{
  "n_layer": 8,
  "d_model": 256,
  "n_head": 4,
  "n_kv_head": 2,
  "head_dim": 64,
  "d_mlp": 768,
  "vocab_size": 1535,
  "activation": "relu",
  "norm": "rmsnorm",
  "norm_place": "pre",
  "norm_eps": 1e-05,
  "positions": "rope",
  "rope_base": 10000.0,
  "rope_fraction": 1.0,
  "qk_norm": true,
  "attn_scale": 0.125,
  "bias": "none",
  "tie_embeddings": false,
  "parallel_block": false,
  "init": "normal",
  "init_std_qkv": 0.0231,
  "init_std_o": 0.0,
  "init_std_up": 0.0231,
  "init_std_down": 0.0,
  "optimizer": "muon_variant",
  "lr": 0.0103,
  "lr_mult_o": 1.5,
  "beta1": 0.9,
  "lr_head": 0.00654,
  "grad_clip": 0.5,
  "warmup_steps": 0,
  "schedule": "wsd",
  "decay_fraction": 0.836,
  "decay_shape": "linear",
  "final_lr_fraction": 0.1,
  "batch_tokens": [32768, 65536, 131072],
  "seq_len": 512,
  "doc_mask": true,
  "train_tokens": 379600000,
  "steps": 6118,
  "dataset": "wikipedia_en"
}
MLP neurons of a small language model. Each row is named by its layer, matrix (down: output weights) and neuron, and shows model dimensions 48-175. Each number is 128 + 24 x the weight over its row's rms, rounded and kept within 0 to 255. Numbers have three digits each.
Before each neuron's rows, "fires before" lists the tokens most often just after its 100 highest values on Wikipedia text that the model never trained on.

fires before: " ", ",", " to"
L5.down504:142124151127101119142101144156145116083129125137139150165132154151124112116130075109126100112130107147137087141122114157173110138127124113154104135124144087154115195142170134117152158159109133129149122109113163101141149140084139156129111103153136179141158100167081178079125172111131093136109124107120150152152139115130120119120149147105121165176094131133152132111158112135124097164118

fires before: " |", ".", "ft", " m", " ft", "m"
L5.down574:103146107143161133126119092118153159091157172120132107161159169149113160118113141120116120136139124149144110140105145152125128068091127093102139129155103115138092172102127127156150116096152141118126159156076119163164148095146141150109139139105161142177127103141115152126139132100104124135085071174095118110120111111142122107110063154134180102166156150107102092143114169110139121095140

fires before: "ed", "ing", " to", " of"
L5.down366:153160144154127149122154117140164136138130150148104055141107096101131134176105162133097143134126077091170124134167143131126091155122108137090124157188125103111124119107100070096091092096148119142167122117072075154143127175118131115105088169093148122115101116144157134145137119107125105157147154121113139116146109110137125132134114119057117168099146138143115089142122136152127166127098

fires before: ",", " the", " T", " a"
L5.down302:137104159136105165152132131145101146121133099146142072098128120139149088138089128107141107159132077087146155098151174140135149126135174089157109131163125156111195145130150140111111135127125168107161156127142148156152158137148139104114144100107134133186106139132143135127139110161129136157101100139117132155121084159133090150155117176149141129100132065086120138124112082123140086083164

fires before: ",", " that", " to"
L5.down597:113125106072130152119105185128125139103103148161134144143132156111143137140133064121133068177134123137119149104115110145143138162110116089135146159148105106126130125137121158137105137126101105091115142082158154124115114114122122133073145160129176118119090125125131170109127120145125142129154126153113140127127144117122121151107163166111105134151165092136175118146121112099108122111115

fires before: "ed", "ts", "ing", "ence", "ished"
L5.down516:120180124105121140161109137127107132149129174142143120122079143138179151123125098114115145050133144148119121083140144139143150151128106119073121121106118112105130170114140130159150077115155135124126119147123114129154112130166152132145163134108119185105127152114185173177128146076141128105120135113092113150116135163141108117109114121104124118146152116059101134133109130128151165130162

fires before: " ", " to", " in", " on", " |", " by"
L5.down199:116131098085178134155124134128141100153120128125098131105130169122130137156126118080156127103142134122149138140105095121098131122131126185125089158103121126154100090147139171167165120164127112161117089100140106119142132108136105143130151124150131136146068183094142155134143140134108123125126135100162124093143133131121172117126134165133117174191141098150112137124079125104091125148111

fires before: "ed", "es", "ation", "ing", "e", "ated"
L5.down48:097120117113123100139162115161143116135100123164135099124179140092166135137122108100127150150067133130080141120136152105131120174112158094109112125164089093134117102121148155137109096115105153133146100132101114109169141124151157166115142167075080114135158096113160126126146116123114111158174133148104149098143100183143134138173109152064150131125107166117138118093116157142139141117149

fires before: " |", "ite", ":"
L5.down648:141166162101163123120173064102109106155107142058108113120128121137155102146091095090143097094124134192124149179149105116119154095082132096140122125152153122116160103119141136109125127154126104081132120105144115114186140148109127152116160124149124135142138122139169105108141136117143076135117112127118132125124154120090188151148112144130091136099132130163103149136139119135103187196134

fires before: " ", " one"
L5.down255:120156140154155134148126133139133129118155165160113132120153084123150131144111117169089121106144131149096158113122117120118166152132127123160147128160104146144134158088099132188117136115123113121106153130136141153159123095141141168132134150126147129107147093116096158110139126121132096097099102131107120123151100136091118106112112182099125132103180134128120100109122127102140138141205